python train.py --n_kv_head=10 --lr_head=0.00342 --batch_tokens=65536 --z_loss=1e-05
MLP neurons of a small language model. Each row is named by its layer, matrix (down: output weights) and neuron, and shows model dimensions 16-143. Each number is 128 + 24 x the weight over its row's rms, rounded and kept within 0 to 255. Numbers have three digits each.
A block is one neuron, or neurons of one layer that tend to fire together. After each block is what it responds to, as a language model described it from the Wikipedia text at the highest values.

L5.down576:140106105142128105134143183102115152133121134142151115084137103113163134118158107176137171114149099101128127142125108119131127144163172125087125100128109114117128117083130149138112136128106113090124117151177113117160094155143132091114114155101116107112100115059108119117125132162134153111133136104150131099120080129114111136115080163114097114139111106120152110164097096142122131126141
L5.down1161:096137107136094147111178100153124114116124094155133124093148141135129142160120124149154146114132142160130108165127057159121097149139163170104101152089163123115146078107152153122125168113128115132149114122146127099099095110123134139152066140129112160130099126104136108125144143159130116132152163176176131091108134137189125144130090133140102127123120163152119128134121133145121136164106
L5.down1406:077098102160102122107167117139129142125136091164145121094116143110158146213107114128114161107111115111126172145145100166149125166125159134091134140095124127128129145145186134101136098139112111135173105118116127146116100113092109114117071108128121150154140097096089102103105121135120139158168070166126132113145118110130130168109130099096120111130125128163134094133102117125140159096094
L5.down2011:146079123149107155120186109130121122116090135188099094134124155123178179151098101159124187103152173156145127110105088125120101125167194099122119124112167130137134106130127124124137147163114114111129119163140127097157080117111088106134055117145134143152143127063096097104166131142126114107167123144104146120121147153159140154126108163090145119142094168163136100136104123149128177084117
Responds to: Plural nouns and plural endings, often heading a subject phrase before a verb, such as ideas, soldiers, Democrats, choirs, plus they.

L2.down25:108129148153154110138130121156084129132099131141131134101127127117167164150112141159133135114080137124117130133144137132130127068148073160108148116186150101122145122109117166096138129109138112129129139139135106141122124116125111132136143133127132137115125173121120143138152104106141125182133130130071141118168124159145101127133111124134110079156137152135140147093192124126110126159112
L2.down962:108123187144115161087112169176149172140107136072098156084131118120112098114148164134126151127129115093118087134112150115132124125137155143149090106135134142136175111127104137133142132132114175143127155083141081145131146118115116152129104112108104143109091078179124057137117107149135157116110114109100104147100119104097064120091143116121134095110159129128154096112139089165131171173164
L2.down996:109106147109176125139130117133126181145116091131130129117104115164154125119093162135132160137133095127146129138111155119148141121113145193138099128142112169131107085059097119139149139153197151094157145136118105137138182147111130158150136148142161138106165118120138136152142087113112133104128103133111100121153118136122133152129169123194113133168156103123151128113161131104170113111145
L2.down1264:164126129122136092156119164173146124113091125142152185168156120119118102120155148139108107141123101149088135157130180174088147157117130110138152142119087114129106140114115108160167103155163161145166118135123138139110153179130112114096110101094149172143158156113128159089196111164156155121127114101081128157149109104126130160116168131139123122118129082146092156132140162104189118153118
L2.down1402:093116163102162155123143143168114119145139137154083075128154184120107079135100101138097126065127156153125139110152125126106138126166124116105166178149131109113113151153135114111128101115121121089093068116143149148130140096090141105133067137122136112124148123142158073134107139139130168088105127134137122113131121103123108107155142173136118158074116121166105142134078151148143141130113
L2.down1496:089115125090124133127116112156147130145085157132109117084176128122172118122131100113138151108148135115052175155134109115121130124108173130128095116194165159135181144133121133122124120116130175136107127107150166153117137111079095180091150129093118154092107088115142134134120124141137119099117113168074159105117119149148131142085129124140149100076097112138125146123091143109170125131102
L2.down1790:117128121134140171130151111179137134140140086141120161127097098135126161088143114151120137121164147117099147109136158112135097148153106154131120118124135145110109189105123127134128177160115167121096152151143130101176146111091132123086127157139128182104138092129084167134117113106100110149108095127111136142122126100146099133140096128190146088098112122122163165141116122125123164138093
L2.down2366:116182115128142143134145105177150136107129142114152184142140154109144112144152133128118104111100152094097105079153146128144081141124110142151137144156125137100174133098126163164118156164134106166103141078095112051078102125109125117138145149132107159123138191131156102097120150129158103150134124132084139094121144164123097124063108104146137130121153115102145148117113156138116105156135
Responds to: Connectives and punctuation right after a chart position, year, time or ranking in media and sports bios, as in "No. 6 on", "1969 and", "second week".

L3.down1354:146121131129128093143144159093120086138124145144110117119142133142126102124112161170134130127101123155120164117141119128116122129159125148102109156158109177176132134109163127165121143078138107123114162128142088147130089171091128133120145120110093146123119136105129141146128132129157136101159163164139171150115137186163130134098146111105151131142127115085138097089119148135104157139107
L3.down1691:135137157129123127074147116123161119124080151176100148083120131180120102150115135103162129161160137162122176078195074132173075106141099146120106129100084125131096146115140107141131101131121095109164143119146105149113121128118100097136094122126138181147157100142090172148183132124158087152215146126125094144124129178106115122124136124142114147153130110133125144123093131146158140121119
Responds to: Separators and spaces before the last cells of sports statistics rows, often the totals column, as in "| 2 | 0 |" before "3 | 0"; weaker on "Position:" and "plays as".

L3.down1352:143158108081110103130131137152108151089160144099097158096156118114109169159095150151087117122142101125127072075139142145144084117072116171147128147162125071116133141091101101098111120128155100135116139119141115110151137155126142162112095118157146146153088099129153113130155194147201146111156073118179141143153128109094138151079106122192109103131116129088127164160117114109163135118120
L3.down2108:122091095106138116138172121111157081125151179121178124139113124102150134155162126150129119153078096097128081067132164132166117155075144119100132128095126141126110165124155163149105099103091068131154137102146117161172167092102143135141152137145120129163142137126163150086142122128098116117133115169098118153119116147109129095128147137115147116131140154141118104121117089121109119147124
Responds to: Finite verbs and auxiliaries right after a clause's subject noun or pronoun, such as "The side was", "The government is", "parties would"; also sentence-initial subject pronouns like I and He.

L2.down88:152146147162117133106132124120124148100107129143158073128132156150098115106158102136116127142130104148145172134168131196144149097118116125115142175108129076118116073139099143130105133141102117111143155147143131131139120104154124106175149138120077107125126139110144132119145114122126129115151087141113106147120120154151081119108162138121170154135139137143111193130072154141140146098157
L2.down751:122149121152131158142164121099097146138103110144156136122139096130112113124129099109128124145105085089154138115136166136086138105102091119094122161141163151106121079141104080095096119138164131090136127107155135131123110123113161131159094162114132103095147137113150112130171121112116157116108114152178136127107142100107137142144141171164146124122128172120119106096101093163153074130120
L2.down994:108112145162144168112157151081116095144143122149132105066117122147119133105154180177169121097137108114118134133098148126127084121145085105086197149159165094117134076102125185124141106108116119084155127181148111101107131128083153118107140123111126087126125138113134130134132107135153144131175116137134127134110109151123148076068147130126102117164149147137140098113141096138132140139138
L2.down1576:096147132179128125143123154112170164148109107117120118084174105143143146113118158109168142095117170126096144133099136056115108140138144128121141139084114049135133101152109110119081093139108133110115139117139158103156123128107158098082180181131117100074101118118090084133128143107139083150149126097125131125180116149078130116183128141127124083168159132097169125134078088140114147112171
L2.down1681:116137157163116203123157122129111150124172134198141086147143125105122113121118127149109173119163098110142125134101151174097098091122103119115135129105136121103124113143078091081114120149140103137131156104110137134143119118081115143160119173121110111115155181101137108109120160148125123104113095143135144121085126163112139132169114112146155123140094155149124132126113132129128142082085
L2.down1778:147112119155076153086152139152091130104145179176126188093163130110108129120104117107097128110156117095162110102131185122118145072140068110120154140124163109135162148124115147061111108153127123103166116135153150122113155123121120120180145056123097100145132168123161064178108152139133136131117116168134148115140101133145118137134139140131117137155070169100128143141113144101136116137087
L2.down1925:094164145154131114116111124118103105121170119150113126140094098111106135152145173125121122160148107125131134146172152141139087115107137122131144133186117107127114137133110111131104162166159121140183112122109135148150138139106106129155156132128094110137102096073124111109157137084136161102140079169137151094124130137118117125089121150152119114103130145133146109131141106103146136144123
L2.down2236:101094154135124185109125131099146132145172150106115133083153163141113121120105138138153167108080150127107124114076118109145116139123133112139159117139116099125150089135111122159112117102101146111121112159178140136134138139110106132122115110122104116117104135126124104133120103085115144133144119106143129113157157170131147134136095077177109129126143139109130147149115120108126134125113
Responds to: The finite verb (often was, is, were, had, can) right after a relative pronoun or clause subject, as in which was, who had, that can.

L3.down769:072100118146139143125139122133122143140078142119105145124096092088165147101117139135131146176128088096108128135159098154117095135160164120125163186123139100134145145128137125141112139148124152155123169088191165087169091101124098094100172130129105115135134114134154077098108106139150114084162144105136162118116165118132100093174148146108168123107158125116135144137104150143105147123149
L3.down2116:113200154118120134103194112123139150130145123091151148145131134125077122072120141116145115102116123145100146114125090155132133143109132111124191143119132083082100155095119160099108086127130147100125164142126125117121136153071122119154094164108112154159160145109165133131159095180124110125142134110146132126139114132146112126124113104129141123099119100158163156168121143144121139143096
Responds to: Cells, separators and numbers in music chart, certification and review-score tables, plus phrases in critical-reception prose, e.g. "| 33 |", "Star", "2× Platinum", "rated 3 out of".

L3.down1617:146123097124116097123119119095133146139112106111146135166120140138148106127122136094150129137125103151171122153102171141122125128122116125128109177097153149159093131123119135112112114132162154119123159186115142159087165144128136180096175079119107114089118122099149114101133082125136137106130170109097108168140157176162128127164143127175137140141166115130115143095113110150151088136135
L3.down2089:137125137128134111128106139133129111112116070117094131136099108121134113154126092098128150099119102139147096128131179154126154134166161127103097140130126114118124115119122092112104125098124120121105120136151115111122148141122091130130164108116126144128082094103177098111190145111136165081135157144131095163095117138165136098155147167154112112123121065082129111108115102124192146148175
Responds to: Tokens of a person's surname, often its first or middle word piece, right after a first name or initial, as in Hays, Hitchcock, Stark(ey).

L5.down225:128139116181107130133158134149124130100137091154132134142133149149136142141110120143137121110141163126148137097089104163117135143101159151135143135179116090127138119112149125118147165098129126103142118127139124157123136138104118103160145101182132147121115140120145131130138116117183111109116145127148153099164126118105082120124119131159130094152156127127167102080158152139156175108143
L5.down349:122083120126143158147115130132081127147094135159167131142155094140143122168119103145096120136128119097143150122122129137121115134134135142112130137155149125129147072109109118142108100098164099064130139152172149137144148100124147149158130143112158108112143094117143136102159166140171151107130094098130113122142159135140113104110148124115150151119105129129124138126121110103082108107141
L5.down1647:093144111111123127136111097109098083113141115123132141107137147113125155170127134149127140126132134125148149110144162101121097148117117142118153129137114140123082161137105137135100136127107082110126124130108130142140131130113146140087085137148162113131130084108148152093154144146127127074117108141159101132099178134150127120122136132159130120135108121119103111117121130131108121085151
L5.down2176:122158095139115112124124135124131134100141147162161128161170146131109155191127152112111070110142125150172140087083139141113062162113132138107115149139117059126135078116133149132124099093162084104156158160123136123092142144120112133136133097111115150113109136124117166144102118096142125132141134110139141133166159133136080147128134149131131111111141134168152142088134131110139153064135
Responds to: Modal or auxiliary verbs and infinitival to right after a subject noun or pronoun, often in reported outcomes, such as that the market would, it was, allowed to.

L5.down248:120144113124145145122163110163148143121128142152094129134164104108099136141129131114168159108098161121144089128091158134158132108116164078099160138139161131125122122143184155127093132117133133145130066123126114087108122121124086152093135130159136115159095138123147093126111133101133142130118131134148142129139130121129132126129131136165134106153120170137163087156122156137107128120141
L5.down810:136123151094116154149159104096078101090110136119137085128082103094128152120164114138132140134158125129140193142147159179070096118107123094121157127129151122097128109115131136123146131133169144086152099117148114145123155125128124103119186120113103108147173091136149169082114105089167094139103149137174122108097150174100138100119140093140100127144136119113139160135138106086151162143096
L5.down1515:168116138117149141105129137149154134119090102099119107135106109119095137084141166158113110137116090124111123071137131131120125143146131136113121104144117075116144140135136139145127134146131132092144140150136145125141145116165143112115141086113105136164133085156157151144131141091148072141100127090137128122140118138131186109125149159135143162150129147108139160110089155123096127085140
L5.down1889:136095158142119121119101119112087123148146174140114128128123090157149171137167163114166140108129139158106146127073110147105146133137102134167135149116139133114120113135162129148129129189144142133156115138150166118159118110124104138131156090115141086144117158151144151144127139106143106153126143092111160136099120153109085170100143156153128121161137162152132129148129145143125143076142
Responds to: Word-internal subword pieces that directly follow a word's first letter or letters, mostly in foreign names and rare words, such as R-ic-cardo, Bj-el-opavlići, w-re-aths, g-le-be.

L5.down373:102143121132155129150130116132097134136139112080157133153176116124089134108153097110147137185139107152132135111156127160199113163149135141121126110115134099104098122098106113141144134146113153113105150125128168133127122165164115139130114057137153133149150116141126146142151146141127118108142153122145138168123132161090121115101108140159116136159155153091138124121142131128180095125118
L5.down383:119121088145147102127163118127127131107115161132123106134130088071107131110150108140083155152128131136112097090138163134154134103155130103123137141171146111125121155132144156112126087131116121087135099139144130098104103080128110160137137084116167080134164134102146160131136120139132126123140128119110114098139106114119168138136125134152111134181123176136136177173121123085138125110099
L5.down572:085130112141121113110109122149174114136148146148132107130145141100103106125084156096123110137101143113116133155114180141151116136125104156147071097105117125150145136101154114103176114153130105127140115127146118100130098136144116124140136113137127162167160109095119173168133152163125139129110086152127134165121132155145149134157134142131135127105119132110114127105179180107135130123144
L5.down616:078161122149152096096106122147179106093177169091128113121113117101097155127134144124137147173119140148177142131157123158098123134131085141107145085165164113165161175084104134111129114082129121188107116129120142113127131124168122122129126153149147142091119093173147174174104095099077110136155132143116163119143170117150118165135137129129121118114107091103103152137142183138143138132137
Responds to: Tokens in music or media release text and tables that come just before a date or number: year prefixes (192, 200), table pipes, and released/debuted at the.

L2.down181:167142163150129094125106111114124191131110114115129161152136173123090101108131162114119137122103122128132134112149125141105141118120075094119106172108130117115135161119123106137117105127134117101084163107143135138072153137124143101118149111076139145132144135117128158142139148128133082093126123145125183147137131132126111170144134132131138118101100132082111072090129134112135086182130
L2.down669:113111129084117153122107116134106133085112082143155119116145113147121102106133120116082089090120132105129120149117120124137090130139131067137133122135130113131121116116093138104127130152134148143121104132108128090115131109134164156150116127092119135144116099149143138118159117114103152128117117130152119136129048169130125173107110103109135152168116156108135094111136154110122136092149
L2.down1021:202095162191134084121119157115118118132152131100132122183170128108143102166146098138112107124132154105091164180152126217096165150159143120146126070127122107106138162073128092134087116140115126141143148116126148154116118123101082085119132148106141133148152128079169123098134132132146120109154099164089155130117162165096112134120143087134127146137164146122089160120117137163147090124202
L2.down1132:108105127083130145150107163139157129144102175168148110085105092069086090146109171108133112135146082167122123149112105212112157144109084138148195100130113107115131143147102099099121134134112159179109151157186109102129120123114144157140140108163112123157120129114115124151182155072128113131129108137126124117085115119135168131131115120138102088140155148139108142143106154121106160141131
L2.down1322:101118099145142119114110170160119123122146101120126131119144138137115131096141127176111128105137100121135122126122113154101111144077165138096149128111118151125107107145175123148147103149128123125086128153151143152154078160121135113110138103126147107154096117122165147134087135115188117157109101104144125142131142116131105144131098123134150140141138096093120137131122190133048135132132
L2.down1532:138129170125151109128121181135106118145107103117136122131128123191107114150160135105125165117137139089145098129114111120170151145106121116164127134063136123147125139120122076135140093120129129065126155141132108090129103100144108125111110158124098122144110122106138135107123121136179089128100109108157143128134129137080129126108147154131127138118101101088141132132096110088182162163097
L2.down1755:113111140128147081114109136092123137123122153111122101113124122155076137109133087102126156114145141140119127133129172122118117159166076110124097126160156110132114143145173118165093126122133128088116135164139133120097170135137129110083118113098115152094115114118132107144153120117136085140128162133116120130155134073096136129151135129165092116124129112138158127108108103144143173109061
L2.down1772:114132084136140140154111142102174159126112103153136161108150132126130126124108172114095108124108116138129132118085150098167111131087142108130118139134140093114173112088109109126087158129109086151113144162162160151163130102129167118158136093112148138131111108146141131113162151118125117106105119134096134113113161126138119156154117117134106135099147175129139135130153154057107138142101
Responds to: Numbers in sports statistics tables, especially career totals near the row end (83, 44, 1:49), plus mid-word pieces of rare proper names (Kar-ab-akh, Vijay-aw-ada).

L2.down143:145141127101148100093155177081117128075120086132151127121117136134122127144131119094061131110155137146136143171113110132091114150141086129112133112161108098192155174133182149146071155091157130132117147157147118134073112157099104148131139128123091137142134185089125152149117128137149123129155136146127144149126143117140128165140130137116112132172117106093137133120143116143074089115167
L2.down805:152155132129112110126098099138172154111129154086110134105118103131134106129099109096117161123133114147130133135155147135129118154146116148112093131131129107125115117134161146115141111142131130109134090153151108144151121139128104136130151145116122105153169144135118094139107092158066124151091122146140146161201119136141129128124148111145104146158176083110167135146120145134216106147120
L2.down918:120171077115169152175147116121114167112107152148122152138117159155118157118130140120127162096126124123115165137148123176173127102110148132104094124130116155118099127115104076156132143158162081180156095144131111106122134131153147160113065110178112145097116194114123125132159110152110146178126147145145125140135094125132101152132156096122130123119121143076123126130160137084105130129067
L2.down1286:128151122147151182101187146101106153120128159153147094160144141173107089122157137121081128123127105106120143159100086126145094139121126125097123111128165110155126140099172108127109141124143117132115164160171157157122099147127105122174099132162111148143132136081119140159128107139123103129151108145132120090113131145116149124118141080127145145108130126109139132135114107116085129109147
L2.down1473:155156117171108103170092113112125125154103151148120146131116149143076145117086098126135139108129152152159091113114165149150153127120124113127133167155120122123139135148106176152162123161087082142149108138093144123122155150142109128153116096133112166099104114106090121101132134129141226131167136121128128159131148107146130162140145101128106116095140099083108106102142096107113152119139
L2.down1985:135159121157121128158147125147102105151097146123151176097153150135130138161135118129156168118078141126126109146096125107127128147114139119148129130140112116155143109155203104110132110124138108128109130166114115138109117141108087125128150116176111136107121126137155114124109154087096123113142199120114095106079189181126118165135125114117133105126129102117127144105150105157162100168126
L2.down2219:091157123136127115147076118144129133111113172150142148125126132151141158117103138160152076135118158117114120132172132110134111105100093153134173146136129146129122121129135121147135123104134092126098136141171131141158156137149157113119162158095137115145112166102103142147122100130115120131117080144099144163162165109136161135132086127113136103163157086131106130138139144156191096174133
L2.down2240:162127139126061091153138133129125110101099149084129128152141107159103128112103101118081153157173120110115151123163165137125172122143097155126113166114138142108135171105113114119142142123111163130129134133139128123112122110100126153123094080128116126141117056095113079124114155117136133124118118156150138094143079176139140133123162122149152090161127090077131144138132159159180117129118
Responds to: Middle or final subword pieces such as -es, -s, -ers, -ade inside rare, often foreign names in lists and tables, e.g. Ay-es-ha, Eck-es, Andr-ade; occasionally in ordinary words like Trous-ers or Airstrik-es.